From a checkpoint of a small transformer trained on Wikipedia: attention and MLP in parallel.
MLP neurons of a small language model. Each row is named by its layer, matrix (up: input weights) and neuron, and shows model dimensions 0-255. Each number is 128 + 24 x the weight over its row's rms, rounded and kept within 0 to 255. Numbers have three digits each.
After each neuron's rows, "fires on" lists the tokens most often at its 100 highest values on Wikipedia text that the model never trained on. A number after a token or word is its count.

L8.up821:132167145152166099140115102089125115131117131142134145160141119168133130114113121132180143119148149098125128154136117116160136121132096172168146092124090110123121162133124147150084104140097183101124118161124110104131108123112074136115114167118142122149102127101177182088146111114115141156101120168137170128124139142104171115141124133149120092084158118171115098154117123165120130150151152115097135100128112122091104095123155133136061142124113112126128155119147110091126156144122105088141099139127159134141109111144170135107117144122073122183119145169113081119111153145087137140114115146091096124128116149130136164103161098148089169129089117111135096147144115086132163105144077106108147163114134102121158137134160162116121118132133110139147117115107116107122190116110087
fires on: "d" 26, "s" 17, " " 7, "ab" 7, " Years" 4

L3.up130:117109127108134169105147180135103076133124138124111136155148170099104159152123135140183161125138132110142133115125132122121172097119127099137078102153108104148122112119131100114120103146128104108122102135118118080121131105135107103094099104077174133136124134126107120135114186125147125115128115144079117100138113153147123128118131145122163113134116109127127130135168099112165128124113137143182088132094082115112100093143154102120136109171140148147115136135131154063113157177138100114092118094106114121122109076139166171137102154134116134108124151087133109125100124138121116108153144143141071089085130077107135164082141126148098134114104128124089116154109122134102129088127120131103115169165158107134124083153118133133130133113123154125099116077089086118155172101175100
fires on: " |" 46, "1" 9, "3" 7

L5.up41:096103119140156144113108175088105127138144109098112150153139132089121145101134110139146159151161139121136133147143148141123156096120098129081133166131119117113146127116135087178109103126124153097140122162135130099109131097119127114119096111105113085099165162154107140163115156138150122149122147161143123155136139112151153150158095110115081121143116162099117180139155100154157122150141115143104075163134107117164110105119148132138130127159146092152140152139124132091140135109099119057107100105108113134131128149122170105123140136140105131166103152102141136151095122135132143151097143163104074155091077098100128145109187116130152106126112154142101110152072094172138109093115071098121131141109174123110172109142151124149113127144091116122139135097113119126154165152179142
fires on: "2" 80, " " 11

L9.up305:159119140137132163136126158132154127148153107163137117140098132088138145066139123127120159147134131154146132140113148079106130162141165135125128143136106180116137151119128128083079098055163118103158100107130120130098070170175111119107156145091181114117164123112139154126081115104094153122165131139121098135161127166116159173129114096107154133097111139129102111163128108120098147113098131101135075105083115119145121127138156117124108115114138156080123136143126137103138115150122122106117175122134091114124131123132148160175117137139132088117146122112135142138134115139109161104093144198141119105116104139143168131097163098109102114138087128119113153098092124122125097113074098121137124123113127126116109132118119141171094120176111162135114131160099154151162158133169149
fires on: "\n" 41, "1" 16, " |" 15, "3" 7, "9" 4

L4.up1023:134108090122147161105092116131132143125087093099107144152148080158108120133148116136165167150127137113142145140161123128141117119136106124113130138148106111136104153120121129129116140176128159102136103123099085042125168119103106119111141128117164118112117103155133123111154140134171130184158143159119129121142151119170130129149114138095156122149086157118121098144156105115110120117117154147083137136109154108130139129122163136140153121127121126113147090162178148082113159103132146101106152107079117129150104132092111121133107160111113113170147135112136086103109121130123109092115156132113093118096118162113112147046144124088101123160135125133071106153136123126145106125100101121168118145083144110114092087145132151068145131099122123080121126060109101097156139099134122
fires on: "1" 21, "2" 9, "4" 8, "3" 8, "5" 7, "°" 5

L5.up929:140083097120144115161143155113062155145128110131133053175155113158103145116173140172107130112151150131130120112121201175123131136099146154111137129136103102128115124116118111103156152122139126129159125171136172113163113148110109145122126110110115140131136127092082038114142106109075100151099143147123138164129111124138125116101160144128121114145136115140143165117135125170150124161139108116144143122125126118107135116113159117079119131115100127142150147118136100132134159119119098094105155128091129113097139162181151167103117130172107099141122143104111130125117092108118066150152151105117096126113115106084108149132163136142145129112137098141119127111092027138112102121133110126095089147107141157122125132147135096151138158126108137142135118097121117117123159135129162
fires on: " of" 40, "-" 11, " as" 8, " a" 7, "ing" 5, "2" 5

L4.up675:155143118107172152116125135103161101112130096108145118110128141103095144128121104152153141107148115117151131131100155125142142149154146113093127112158114062139124131130146067171122146159092137065146136133116111114143128117118089131172106077123075124150120149140084124169133133075100195096125141130130152124128126104102113133170109137078095108129123138134108141152140130142144122142138106130116154113128134138100087063160177119161160143110143137143189128098153111112149119142106148118098151097118113118124104116129133127098094109127109136147110140074127137134088097173095088112159165109162097145118140109110132141081131115129118178112105165153115109142139122118117106123118120123136117128110161155124121148154157143094176117109092160105083132121091109148152159141105107
fires on: "1" 21, "2" 17, "0" 14, "7" 9, " on" 6

L8.up153:147140135162166147169140117100123164117082087114113165126129097142138133106170124128185139100092154122141124162139159158139135142132122142119171105140130110120119116122170133144152127093076136106191135164173118099139138135125110110133113154098121086161130159116148159091163130096153136121119117143132097151123106085090118123158137150143096108126156139141084186140114126138135127189171126126130132124135091138136101113135118092095121155114100148075144145133099116102111175112147134122143108088121149122125142126129117107113137144120116105130142126143088134099115103146118158117121114132104072127104144112090165134113118153110154134136118109129118088106153118117113108105135078145069168155092100110090101155166174147120146134117136117124118112121091125103130171150144064
fires on: " T" 33, "d" 22, " Ab" 7, "ab" 7, " Ha" 5, " Ga" 4

L5.up234:138118124155099127123099126177089172096142113120144109141133082127129119155137149142088132107151165141137129147130157122145150146100105147086156147145121125048083109093153182170156104119094105062146125148134102109125098126110123140167120215135099119133157164149111141142127122102151157145132151152091095157111136097112144132122121096151132148126134105167120134126155146123149125120140116136107123130116139146110122131137163095180130120093119121159147121099121095118128140139143116075087122110133145119102105110152085172119094131107118159154151113099109138112137131098122118118113163108090132126101091129125126134124166109140096122136116119183110113128116103121147164110137079115071118142095151124117135147139148180182154141112097115101129130093123144139173120130140103
fires on: "'" 67, "/" 5, " in" 4

L4.up64:131126130124133141138114127133121124142134100131158124133122146101079158107120121159109127112135170152097125135126176108145135161134104124096149169153120117112077176125133166140098151104145131077125120119142074114145095104108153150172164143137096130104144116111110157142137085123095117123139133143081134125128147097096125153136108096112129092161096112165153142127141151162143140123116145094123097100094086159095120119142154109173091170077181149126161155122146107130138162113093134128122100107100111171133137141153158131123124092130090129102148104139127151118067102154101116118134139096096093118101102139117118146117146142111136158167102163174115100126129100156104131169115106092127149157116152142157146141145149123131126113122125183091073144124103138106173128084111100
fires on: "ed" 25, " did" 16, " and" 11, " would" 10, " to" 8

L5.up458:134101120133146101124086118087118108171133128146152117154126100146113106106178110110118119138149132143165120191131137105139122129131178122125137145153113128101125140143127115138146146137093172103141152175154142115128115125113110127122131108104144146127143142160153161087123147112109096136084146092135114115118150109135145101147090157149099115112099091144125156088175148171121123123201167116142087121111061125130111129134166125106083105101162157112162125150158104093133120105132142147085097130134143137158149139127130133137133149150086103141132177131130144131127139172131153126102135173116055111091064132111140144124144137168119122147136112162131133116064134144125117109118064126131113136100114155138153123148149136104156134171114114141108123095122111152132149076105155
fires on: " Qu" 18, " ex" 18, " Z" 11, "s" 8, " In" 7

L5.up254:114088142148113093170118126151109162181124126082146112168162147112110131100120115175157134106138123130119123140132132111149164109095138123110150112142072140122100102134117107123188099111137140108111135113101117117133123119095127178115106134148153119151134163116110113131146078108101145171111159184125139119128093119150119082152109105115144139096146175126164121115150124177105129157119143108116083114150124145120113117138158116120100097092140110179137151140172130114176142085131118110131110105143148095133125139187071143116093121149119113136074179109107148115093119111105162153117161104155115126118133125107129138127119154157089112124140115114094131122075107107108134105116100180098117132093162116090161098147117132152142097121090145109119122116091129153140162134132158
fires on: "," 50, " to" 28, " of" 17

L5.up961:116114081153102143138135110142109158105133121153135096145135115121117123125140170126105136119128146134133128150111159078137072118134126123100143101151125144081128108116141134130167101087127115127191146125109181105139129152109143102154135161123139147139151125114108121096102140094131116126130111138092135140119139087130133127120110078136148097152140141137125173112157147133124141134188099143104062145127088138111144149134174109155101100107122163123137143105103065117122113137149115101096145098140125082130128110144094189172172152120143129131106116102109115123141124115119149112100145103126137049086107103133152149140129135170122134158078125190108138071140095128087128153123152122095105133125160120150104148145140130168156152133113117139120188094134122115169119118140148
fires on: "'" 49, "0" 21, " pre" 10, " in" 6, " as" 5

L5.up576:121118122110177151107104099091145072119131121132137129132185115173136124115107124123155165080142103108145135134112121114162125144110127199095125100159121149109113100140061087142130117122142142140135138120099172105133131133141122122143142121116141125111125108151150144152110195096115146140142114133112109106137164127127108132190113119127121112115185191132124102156158106158090125151119157142119152105104123106131084119152146161130113162140124119149123135151166134110134095108159134117122179118115108111166093114086080098136089100161151113148120136083155097126107140134129119091111133130112102139116109141131134147090101105156069107113110092123097131123129131144151119125105131120126135115110132117140113097151132154099205122107117122110155132109142096070145158151127174
fires on: "2" 49, "'" 11, "3" 8, "1" 6, "0" 5

L4.up607:092132094124116157120085165136098105124105140091154131128135108136117130147182142129127144124144139147131131154145137107117112111135130102099113152109117113128084122127118103092111138151181156096125122130104074116138155152121110136145154125132116122111156178118154154131127120113137119143133097177095138121131166123142165150103136097082144155125114147163136132192132122146139124110133154093103132114129123122123135103166169142140132135064115165126112114145117131098134094117141143076084163099119145109133115117149158136142113149152109110193118130143143079141124136084115158095149177162136109115119071104119116136061168150134142130135113167180101129131120133142146108156109076108121128168104124116099068106140154125139141110108111160134089162080120091112152117111096113
fires on: "0" 20, "2" 12, "." 12, "3" 11, "1" 10

L6.up499:150140095104164144095112116119142087113126137132117115096147154106116118083142123135088156143149114139130131142094151111113105135164136141148127170154107168139172165111144130122117130123131134076134116101122114105085108187156135089110138133127094128069130064098117128154071154140112144131143152112124130117133107140083146128150119127090119076087119139166087137178116110133149125109155144130167097141101155101162095085151159136087124142100145141093121127116110163110126133144074131165134156122093107145126120109127115134115109135184164120133089111091157171149100113139089109080119139170130108123131164147146126141080150109138137114143100134125141145133128120110168110116094076112122139115117144155167137126135126124099156118140082138104100136150130151104153155127136161
fires on: " |" 33, "\n" 29, ";" 7

L9.up247:171112135121103129126124117153108127150138099097105102111146096096097095157156176137148127138069092139105108136104128087108105165141165162097119154142128201126136164127124114096151140114151134135177121120108131130138092125138113131098157081130139136108142149147129166143123097157191164122138191128164103115146135101143121093117151118110074093101122128121148128119146134123103147143108110106151114168159134097096107142133124117111130119119134123134151144144146121122138085099151138139119164120084098154147096130112092123138083109131139146135119129117131110116160196118128135095124139132149151118124183112106139103145093130120171170140127091146130076138115135118090105095139120158126156142101140147166116167127134118133171158134109170152096192140112102140156103145126125
fires on: "o" 20, "a" 12, "e" 10, "es" 7, "i" 5

L4.up846:107127074114146139106127140174157114179094102123145127125152095084090094156127150162191154099117125123116126136152164130122126163104130137123134123165126110109145131106112123116136096132100149090137095135122130113115098139099097124117139106104173135094135174141098137101125151160167125140099161184131086145139088114149128119134100158104119087142130158108154115117156096130131120143117144158145112138135109127103104117104114142127105116160133105154128143152147146097137114088104112135128149118125144099141111093128101128133134127195128135138124154096128053101153154141101121059138158097147103123105121105148110151109141112161140111136122114125098089117141118114127105088132121133095143164099140143118108152156117145125189153082123134140131098099141066126158132148198111
fires on: "o" 65, "a" 10, "al" 7

L6.up497:080101070100125127145118132128091130101115135096136160120135130136120134149112132147162153150149111129134124085106114121113144091145119166128079117130091102179144126137117093171136164143151139128126137160094126072105136113099126142141144115102133108151106172133132131168122115141142105141130112117117110136127122137175129168126172143100152110173127135143144140122133123152147110144122131147143163133131146096108132062139150117149113144092098094152168173096113181092134109151103152152102123108096124144137108117148119148130109119214150151175097112127151122119095120088113131104151206132129100119149119123100122122068121113109128126127116153177104145129106081140138097096115104104157109090129163131103130085134120137144161142121067106113091141115120122149129139132117109
fires on: "2" 35, " " 32, "1" 15, "," 6

L4.up134:131131146119150147172130149145133098137086125174096074097120152128120102125086082143156140107106170172099124128101126105124176174081118141110162090165116115151151141139161162147123142114104151076142144149129118118138111141111102129168145150116126128132113122094095125133136091088084119168136133112110115138118158108106121138109114101136124112149149101177145146110133125126153113158104147112099131129130084110111071141159156114119075157146148154138102161097130150110113132117110087109133130130140116128095127122141133128139095102161116065077094143134167119151144099141134121116128189149135115095107121099125171136116113152150113133133118145132107117145148121115132095134114074118099149148089099086118088151135143144101106099136128173124129138124106097117138125105152055
fires on: "9" 26, "6" 14, "7" 10, "–" 10, "st" 8, "-" 6

L9.up424:102155095116108148160144117129122127091096116150130145117141108093132147154106100136167151119102094105141115172141118164131087106076146079137084118128138106085140130119145176103138133115105191112136115116134129074140118136121148132129139105116169121151079142102132124174125107130145092116149086111096116170100143101105145150119167098123126135122156131125143112106106079100127110151112151150172110144096107141117127109133132088162116133099137083094097184098122192161141156103131082148118129084146160143130140118147167137140160112146126133150127118095082108132073088122095089130163114129145108137135104126111160129109137113142137160146112112145112118128147133127154151140107161164138121163121122100140102111149142148151201092138134109118131140121116096120134157143112112
fires on: "ed" 18, "f" 16, "e" 11, "d" 8, "mi" 6, "F" 6

L9.up953:131078153088141106178106169122118137114100113105081165121108137134137131100169136177144137148143116138086127101135172143182115131128142112168082123139116109123102119146145135146136146179128120137104088121140137023131124127133162094110123126095112143139130160126134075129121103136130136160147075160116116142131117135137118132109151125131154129147072169142130139127136128144144112121124191107122141106140114126144104129106154097142148116111115084132157118117126151093182151128145139113093184123121136142113096127127150163105114143104142096143108119135124116135071102097142128154135177097117103117142081125142132171145135123127119156127124136109117129166124056102115118102117107116109113138203186120126131129138143142120161111117162145102098121115106139135132132132134117
fires on: "-" 18, " to" 16, " until" 10, "," 10, " office" 6

L6.up573:122090138121125140151127138135140146142119123107099138190161072151137084112097115146142156177131116138151128121144119142148091111110144169136134168120118106117147137119116172153081106121127131118104133133151142104131138097118167113161149150081093113105098151129076154096137099154120106140128127177073107131138141140141127138093094108116119130165134164175151152177142126149108127099140111126105114120124151124093100103148161099128138128120134114136147115125134098095188122148106127125112157086107143172089119120159119132082116143138084085179151151088124119099109101111114125122136124121122077109121095124114147138098107131125121163162114108120118141162108085157131113172097115102123112119122136099106135120149121111111173156122115079085161091105121131104157130192108130
fires on: "3" 29, "." 14, "1" 9, "4" 8, "0" 8, "2" 7

L9.up48:093139110176162111156132149103125120112130114159120157097154146171162153087119139154163140124128135145110127134142141120111170124097131160140115113111100135088091158137133140194091102152154129159127071132150104123105135147108152141118143171135116124121108134111084113133102076109141118148091145206103111127115126144140133138165078129123114103105171158137120153159140121178103147128164142141167114119111118129108107141132124097116106134115145165143116127156189140131127087106113113122114150110124113167148161144165093128144095102102146088117137133172164137111096124100115146096109121147145106095094132118124185141113127128124080120129134155136117065091135126143113122139092150131103162184119160113148129125138107139158150135134106116108128089118103106107161168109128128
fires on: "d" 15, "s" 15, "er" 13, "ock" 8, "ly" 6, "h" 5

L6.up192:131136101155120130190125188132136104131088091133134119140137161097122062136130101141107146145106156170105126125144134086098136137124098136153129116129114170128146139118137191133143111150150160114147120123132131114094115142147155132143172143111129119118101143164123153150125134132144104167140160089111083122133143115112136147101138151128119132140090104099135123149157104089145121111140084114105089135079132098128115135156157131077133125104154138140122144123115131107136130120108112105130203087130098097095141135151149147130104145156109067147131150160157148144158118128142122095150175159105129093120118098124137142137153135128148078125092169127111106125133106139130042125088114135108137171099100102161156142135151147144102087144119127100108136110120145109122121107177079
fires on: "9" 45, "6" 12, "5" 7, "%" 6, " to" 4

L8.up865:115097109139137131135135144146076112121116103092160124137152112130060107134154137169126124108122149151110124161132164086114094151127199152111145128166122164161125114138105133127117138132143157107149085102126127125125124161101138110101176142146148152133112135128131155107105138071094123157150106123086105089129110120140106134159176080119109153146087109109153129129157091135145111139154109151159076130157100127101140155100170061124114133137067130128140109148130101121144146119081099114110157107111111118126125133124120194103135084148121095117123134145082163119139095144105102143118148096132117108088140101119146159142144153147108127135104151151125133133124101130102110115158122138150136143135164128160141118132155117173139076116106167111098147118085150151130142100176130
fires on: " him" 19, " According" 9, " a" 7, " to" 7, "After" 4, " it" 4

L4.up5:132135107084151157116131143125097120126096142120134175131117148109101157122167097145142160149131145141116134144149143120132168125090120122118118140163122120148126142101127112152128073128111114139132096120135093099133130111126148120138118127108146111112135161150111102139109169124182144121134147176147109136125111120155139154132103116120148106158096122116087147150157092123179128147101126147147069136139090118134115112116143134159131136129116150153147109158130126069151157125105127122093117120117108114145114082123103136132147115144099125097104145137156072123131151135137151110142162147149089113055106069130141158083163125112105121085124180143087118132121118122085120078113106108140138161145143119154117063135147147125137140105115170156067110111079136123128163056180118
fires on: "ly" 33, "," 15, "0" 13, "9" 10, "4" 8

L6.up496:151133114118128138107120153127103142145147147101106156148124109124129134102137100142120158143133148143152131125181095147099132104113158140140080104119125095124116156137109092114109092155143118145096114119115149079133164112123108132177148160107149129104110145146104171127129140157116120143135111134129136113128166113163171134131156098062166133157132137125144150132152097151168118122131158144161109142093117076120118083129169127155116108130123138133116106178132158084152106159126149110081152085051159123132146089132139135093150159151113108166134124135157081179103143119129104156142166143083099084123107128091125125106139152134076130125085159119121139166119089140117140119108088130140097136131146099109118104131110128103185157123110125141144143079112111115119144172114103
fires on: "1" 34, "2" 11, "." 9, " that" 6, "3" 6, " Votes" 6

L6.up162:151151095147146114110108103100140157106138134132130106194178082102124122114154140136102142081144118086107121138157164147157103161130114134099136158127109145105125081159095082148149132101110120096153121143160113131122115111063134143099127158126119148151183163113079146107136170095103101136094110173106140137122138100152155128136106146107140140109153148141172075170142152138091138135125134136134108089140160145096145151122164116130111138130108131172144167142133110123130146091098137101087088147116154136152116101127121155124142122145117119170099136112125117100123112104080106107139116083089100107097102116136108143112164119154082163098140105154109108109132122105118125157132156179117124130135110162154115097156143128155117131110154108119147121127108101072148112130117161
fires on: "'" 27, " pro" 25, "al" 9, " on" 7

L5.up55:107162153120148154203092107099134140143102127154165110126128109152117128139132077137160132084130144090087121085110131091172147088125138161113150148165106151089125153145135152133139138105148177131128127104151182095125100106137111117170126108138178115108120103133160083129122136121144128113150121135133114147138139099127108116084138082117104066134153107159111143187137102140152116143142132084116102154111119117150149153117148170073099108112125094124158141119081123142137142132167100151106107138117119118134097096151112125122151163160096125101144121086137155139127132169113128101158152118164133114108118107134106145104095137123114169162115107104113131120143124150078095143089142155131130163155110155177093115140159122108132119126110128135136130106147129090107080149141123
fires on: "0" 20, "2" 12, "8" 8, "4" 8, "5" 7

L2.up51:116120120134114122125114109110136128134113135153152121170159144075107145121136132143114140096121163080136129138164166130169128133134147145092136129148106126138133167122137084095176103090149149137134132155178088130152091120136086132146091150130108129061158144109091118119134111121142114147149126133140120111134143144143127100146116110111116096108162158173179168138112135111117142138121068116095077104118134106122141134130174087115092122100154159164100120155107114138139171151150100122154117119120094184147139127145159139088136161146072105117115115103104159174123114153094087126146122124073095156102116093125129147105110129131125125110121133124141118106084110147112143180109122144119134173079152186137126123130148096152131128145099139138124125128064114123147108132113152
fires on: " \"" 30, "," 24, ")," 11, " –" 7, "—" 6

L4.up129:120119099107080146133135139099112137122135125113115112118152090165120110139153160140110142124125157088125131140155128128134095182113111129101144132147132112120093105134107107174117136154130154099110134125086101094121097135092132095162127190103096121150142161118128096129144136100137131186132158169105134127120112098159126141118131142132125117168123128130144139175126145138142126088120163126113127148129131119124092089151193130151116122150151127185196144125101121109122124139127165113083110138113139131086132144143125180107078106163110116178082142123157078136127112134126164099141144103098109106113088121108143142084171128103127099132130128161102122152130082134129116128130123102117091140095144130143163114151152146151164123096107110083167132081098136091162093165128100
fires on: "0" 26, "-" 20, "'" 11, "2" 10, " mi" 7

L5.up596:132135098118139130092107158117119181123124142110128129155167105155141148143124130125133152103141126067133125127148129140145130111134117134117089146137109131096088122184099106179163083143095111151098149163156088110120120108105175103106080155101108129098173135132137115091117159138143145128121179125138142158115135113129108117128074140137136132151130150131142133151156131133159131108127144100130101109115153141114124118138160096137128115109130104170156152145144095109125158115102164120092088128121121110140146131116131143120132102148122103157096123133115094102083141128114156119085106093080065154081096099145117150078163099146085159114133138180116106124125131133160165131136157161144154114111111136142136049149112143175133119125138116122131101091079105126154150138085150
fires on: " do" 29, "'" 13, " |" 13, " pro" 13, "ro" 11, " de" 6

L6.up63:134165122077129128140130173142129148116117129118119157144116116107135141110144148138125151164137111114160128133153141128092144131101103114120116141126126092125109101110115179186109118126149139078093111116081129101093149095113121148122108146130089113143141141130109165142121129142141100112126145124111112151116124157153131127122156128131140146109083116092132145152146120167154116133088091140105103121151091121116159118096165080161108164144124137116122117134127143112107140101100050079132098111119130108105107116119153170118158108143129153148126144162129135110125125145134138110139203117137093107086114139132160150116172117138116098154096175175150111114143097137186102119103076104137133169180144109147164104140170126139074120122082125128089129136071155126140156101150118
fires on: "0" 25, "," 18, "4" 9, "7" 9, " " 9, "2" 8

L5.up535:127102090149157126119091113157134114104090111143130096145136147132122080132150125138115161120129162151134128157124141145103090146094125133168113098161119136090156159069118188088161141102159140100124121127115121109129123163146140123183111189117110123113124102082120125133060094103167138173139146103117121117130150086140142127116147123122117120104097104186108114116137122107141116066155119161137122168084107115110102159129161125147099163134128119116100143121108154113138137151116113124099121094107154096126119119146148179114117141087125126109129112133099148201161126156125099099117202149113133095127133125123133147110161129149115124145072129128109122120149107130143080146102132148096111133105122134143135114146143149157108088118108122110153167103130157116118106105159130
fires on: "″" 21, "6" 17, "°" 15, "7" 12, "9" 7, "5" 7

L6.up701:119124141128141153111072119084123140124114137135145106157116124125117140114176141149135138134117102120113119130140147129180116099160126151100127172154137119150152107164134133093149127121115162149135117141102155125074105126127119084167127125160160149121123104099156153113106147111124150128128101178155092130151110101134128165141130126101107087086133168155163133158120100202139129132150144100136098168109114113123141087115152143095064146112130118133135124108121061144136117135176119130103104117111136122143124068143127117092136167160102106135148120078117180154137105137124115118147141169114088107102114110105123145108105128161166153138085088117129136121123097138120105106078128156122140181124123163165130161122134081129189160105103121144101132136122126092131137150129152
fires on: "1" 16, "0" 13, "2" 11, " released" 8, "}" 6

L8.up849:158115099106136129130124145110091133172132108142165116130159118102093115114144100122094136090107097147154123179060181085115169157143152162146134150173120149134127156149083115107138081124120137098162106111146162136101121129111129083144121134091141157127186135135135126086078134079124119145121153129106139108138105118112130145149110131104098087112122145118139153188139133121133156157133139121146091142135131104108152145150150127144133133117114136099168130131116110122115154140125097135127105132148087125170136110150073163174149093167142132124138130113159134144131146153104115108096151121125119112087111148090183149138095115133135086162094160133141096096140113115132099078086099130156155101136159138107104083127134103135149126170125145150158130145109143161152108154127117
fires on: " |" 40, "\n" 23, "ly" 13, " and" 7, " where" 5

L5.up732:141140144108141124125119101114105150133141115119129083157131106123125131123121107156112135103144127110120123123124163142114155145157147099126128185132097144113085158149150137129114120093157154066113113112136094101155110084093083155140138144130152151164145119107110135115110111109122087146152092156093159118132122146111142132119134119145143121106112134139164131136122119140117133085173148084151087115123083131099124172115161115089124170125130141112151107151134148135115128099127102127098134102080094174115126119109152124164171160137080098112107150149137107118119101149144095147115191117104109101114137146162127145125119108167125145131104146132138114067154136156112155076106107132169151135184168132185100109139132110159119091152140172116093149110074123105153134081098126
fires on: "d" 31, "ed" 25, " and" 13

L5.up317:144094117106151112151110101146140104155109141169124098163144167134078137093114122143153139139136118121177127154106143131119120096128144157113114128173094168117123163091148116152160105065179111104068119134136140115120103114120095160072160121127111112073154129130131109098132109121117127136108143117105159115130120101116150095151129110121132119089108156122121141126135130166156125150084115099162089109144092144117129164140120130114157124096157130134111140168122130117177190117118116078107152150124123104102112151140114142121105103202111140110079160118135119110082122119150110127117185110128094122097110146106140147124153146146145072136091118179110127094092095143139128122103124170129120129128159128119156123141125114144122081109133097117172113123100139112149132113157147
fires on: "," 45, " he" 16, " the" 16, " and" 7, " she" 6, " they" 5

L3.up305:116073151128165112201123064114166140173116123096160123141138163119128142099133119147170125134131143105100123114092140134125131164102143154094142134142099154138165127113114112122135170145121128140150131135142150105111139086158112155135104150096125107139150154087132170120129159118154132127145123098154112107127145081136124114168132139107113127156112179134139115140121109130106134144111132142152140131143114114141137144098120154084108162062129122107149119124178158111115151128105153050132123120108133151197149120143122133110159154128113070151119118167114142100123074116132162058110169135098106105118107114162097148122107139113108161139118110136123088158100091106125146156137124103096140141120145148153142146139139125058157107110108121088141141122125121137127141113119158
fires on: " between" 55, " children" 11, " both" 9, " Both" 5, "Between" 4, " Children" 4

L5.up467:139126127146123110103138131105101159151156133150135112139132118093123144116133148170090134107142154078097123115154132114135128145053170128132142180142098139146069131175142113120096171114129156127109119130155094109152087112129108092122154146108180135141137121086132148117155130119097101157113071150106170112127084138124140114135110144140143130125118169135169092155115124111146133138113187116153116114150143117125152119122142130105133131121120166125162137119144149109075145137127120091115113161086139143142078110118164147123124151145081117145101184109144099088088114158159088113141149124121105124121120141117099142115117080136076152132107137120112133140089150163114145103131105107125158135166180133131100108145139106115122127113122187097084165132088104120151112102127117
fires on: " and" 54, ":" 10, " code" 7, " by" 6

L3.up519:106131108134146149139119119118133093133103114120122109127154138156119126114146128145151142105113144136111126160161138095135074205119178182149160125164120160136145148069143132124131128130118133130127111103108162102118136135147108155158141171129136111136127115114124119101081124100130124152155126091112119116122140105132110132163156074089106108148099148133093137135138087097182128160140078115148092144149096107138115161120132143120110158121098129113142097153156127123157123131109134050087123101125075121155119152146159176130103156145138082104094138143140157118154089132098127092162174105153114104108124115088123153128140118140116137145067133109117093113137128108165118125109101131131110141127151160115170138151136128137140079095102167089137188127117121101123137115161134
fires on: " both" 26, " such" 20, "7" 10, " either" 8, " Both" 6, " three" 6

L5.up863:126097115101154131117114115138136116133136098113134180105182141146121142121111103130119161100126120101145132117110136138162164136106116118103147132140120135093141136128129102184129119133115145094157125113155135105125089101095166098165145079077141135138132100163141122134097150127123168098124115157085144140135157107125106151157111140156087105137114141189109129137158166187135127128146168113149169117165126057155088117126140129124143132103124096128157168078130112097092142094118122142089131158115102123130084116137088126127132127133125170178086145108127161127137125131102125099106118140152107112103129146185167144100153090152075151109100120152100155111144107115099087143111118109108129151104097124128095133147163127065139100127130128135139116135148106125158155096102137
fires on: " in" 30, "1" 21, " m" 10, "0" 7

L5.up166:161100105101134120172110158108112129134108133159115129131139171122096138088143125164129148133130102152125118134126126147132165082113113172132128097141086142150143135100136109122152129082169146133127120137100133109100115131078114163097133129130155138124125119137069082115145122132129122157133126173123155133132100147139124101144132124121128082129112167138133136132146091157150126164093113105141099109127109086119129113117156120114141091094139146126137133164146128137161183087108092127113138113112110069130129113164103138113108087195057110131107128105137137136132123106127080104143186109144070119119115107099144149106150134130116086125092122158118158108096087120120109082096099132144147155084149133156116091138116127164131091106088148131114124134075126143124162074144114
fires on: "," 98

L8.up641:055145100123143096148148161099112152114139136119088124139177132139097126130119129154113140068179139109152116099158133132116147126120090136105118160114111117161122091165128131162112109160115112134112115139161119126149120187102141117144123158110131121133095105079115085138140144128082101152077150157105113115126107141119141137148106118112131120153153143124117139105140159157151130102175131111136108123093099130092129103106132104144118117142137126167151171141151158121141138111112130150094128140121113135106165121166129149077149090149116088110135139062101119083111095096079150160096174150101094121127123127114125156096138149152126125130127126146120095081103076127103096144143142123119138177160165098147182123159135139156133131097111111112119129120148132124189147119114149
fires on: " of" 13, "ar" 11, " a" 10, "d" 9, "er" 9, "-" 8

L6.up844:121138121114122153143135132107112098152144094150140115113144132147110138127140109143101141053110157108104128123110149121134164147104163143090119157133097146139127103182098144114123131088157120093160116153158195092146126132127105143167138149117155109132141109142155086145120110092095106129142072139090131112127178102118137143103123123137138083169145099166111183131134136114160118152144151101127116084127124107091112129150155099121097110165093132144166156111120178113084129114135116113121075128080136092108105117125133139111112125158109113117148137067162141149124069158123076117110186109133105162100108123139125143107111147110104119113123112152114144133115136155130121084137139140119114190134120149126083112145172116114153127117123121137104151143121108093132106118104090
fires on: "0" 31, "2" 18, "1" 16, "al" 10, "–" 4, "9" 4

L3.up55:119096150119142116172125097104134115117117161180152120144141134106086144082140112139119126115136160084136129117153160117128151090097119156117138108130089164174096100140118078129149108077107165130160123145088132130128085134123121096132111154117119101109177111150128138111116127149129127118106140114145137119140129102141147135147127121106125120125152157154096135157116145138126167096138081126123048130119097115155141111149146101122117146124177185098125149118139168111120136144144101109121130137104124134171159148161144151116089172141139116128135162124122132129123146164146130120144126103095122145126094102119125148102138141097067122120106190152119134133122118128054109134113102118137134136111131129194127073126137108121127108144114138148067162125109159122114146089124206
fires on: " until" 24, " Mc" 13, " John" 10, " Steve" 9, " –" 8, ")," 7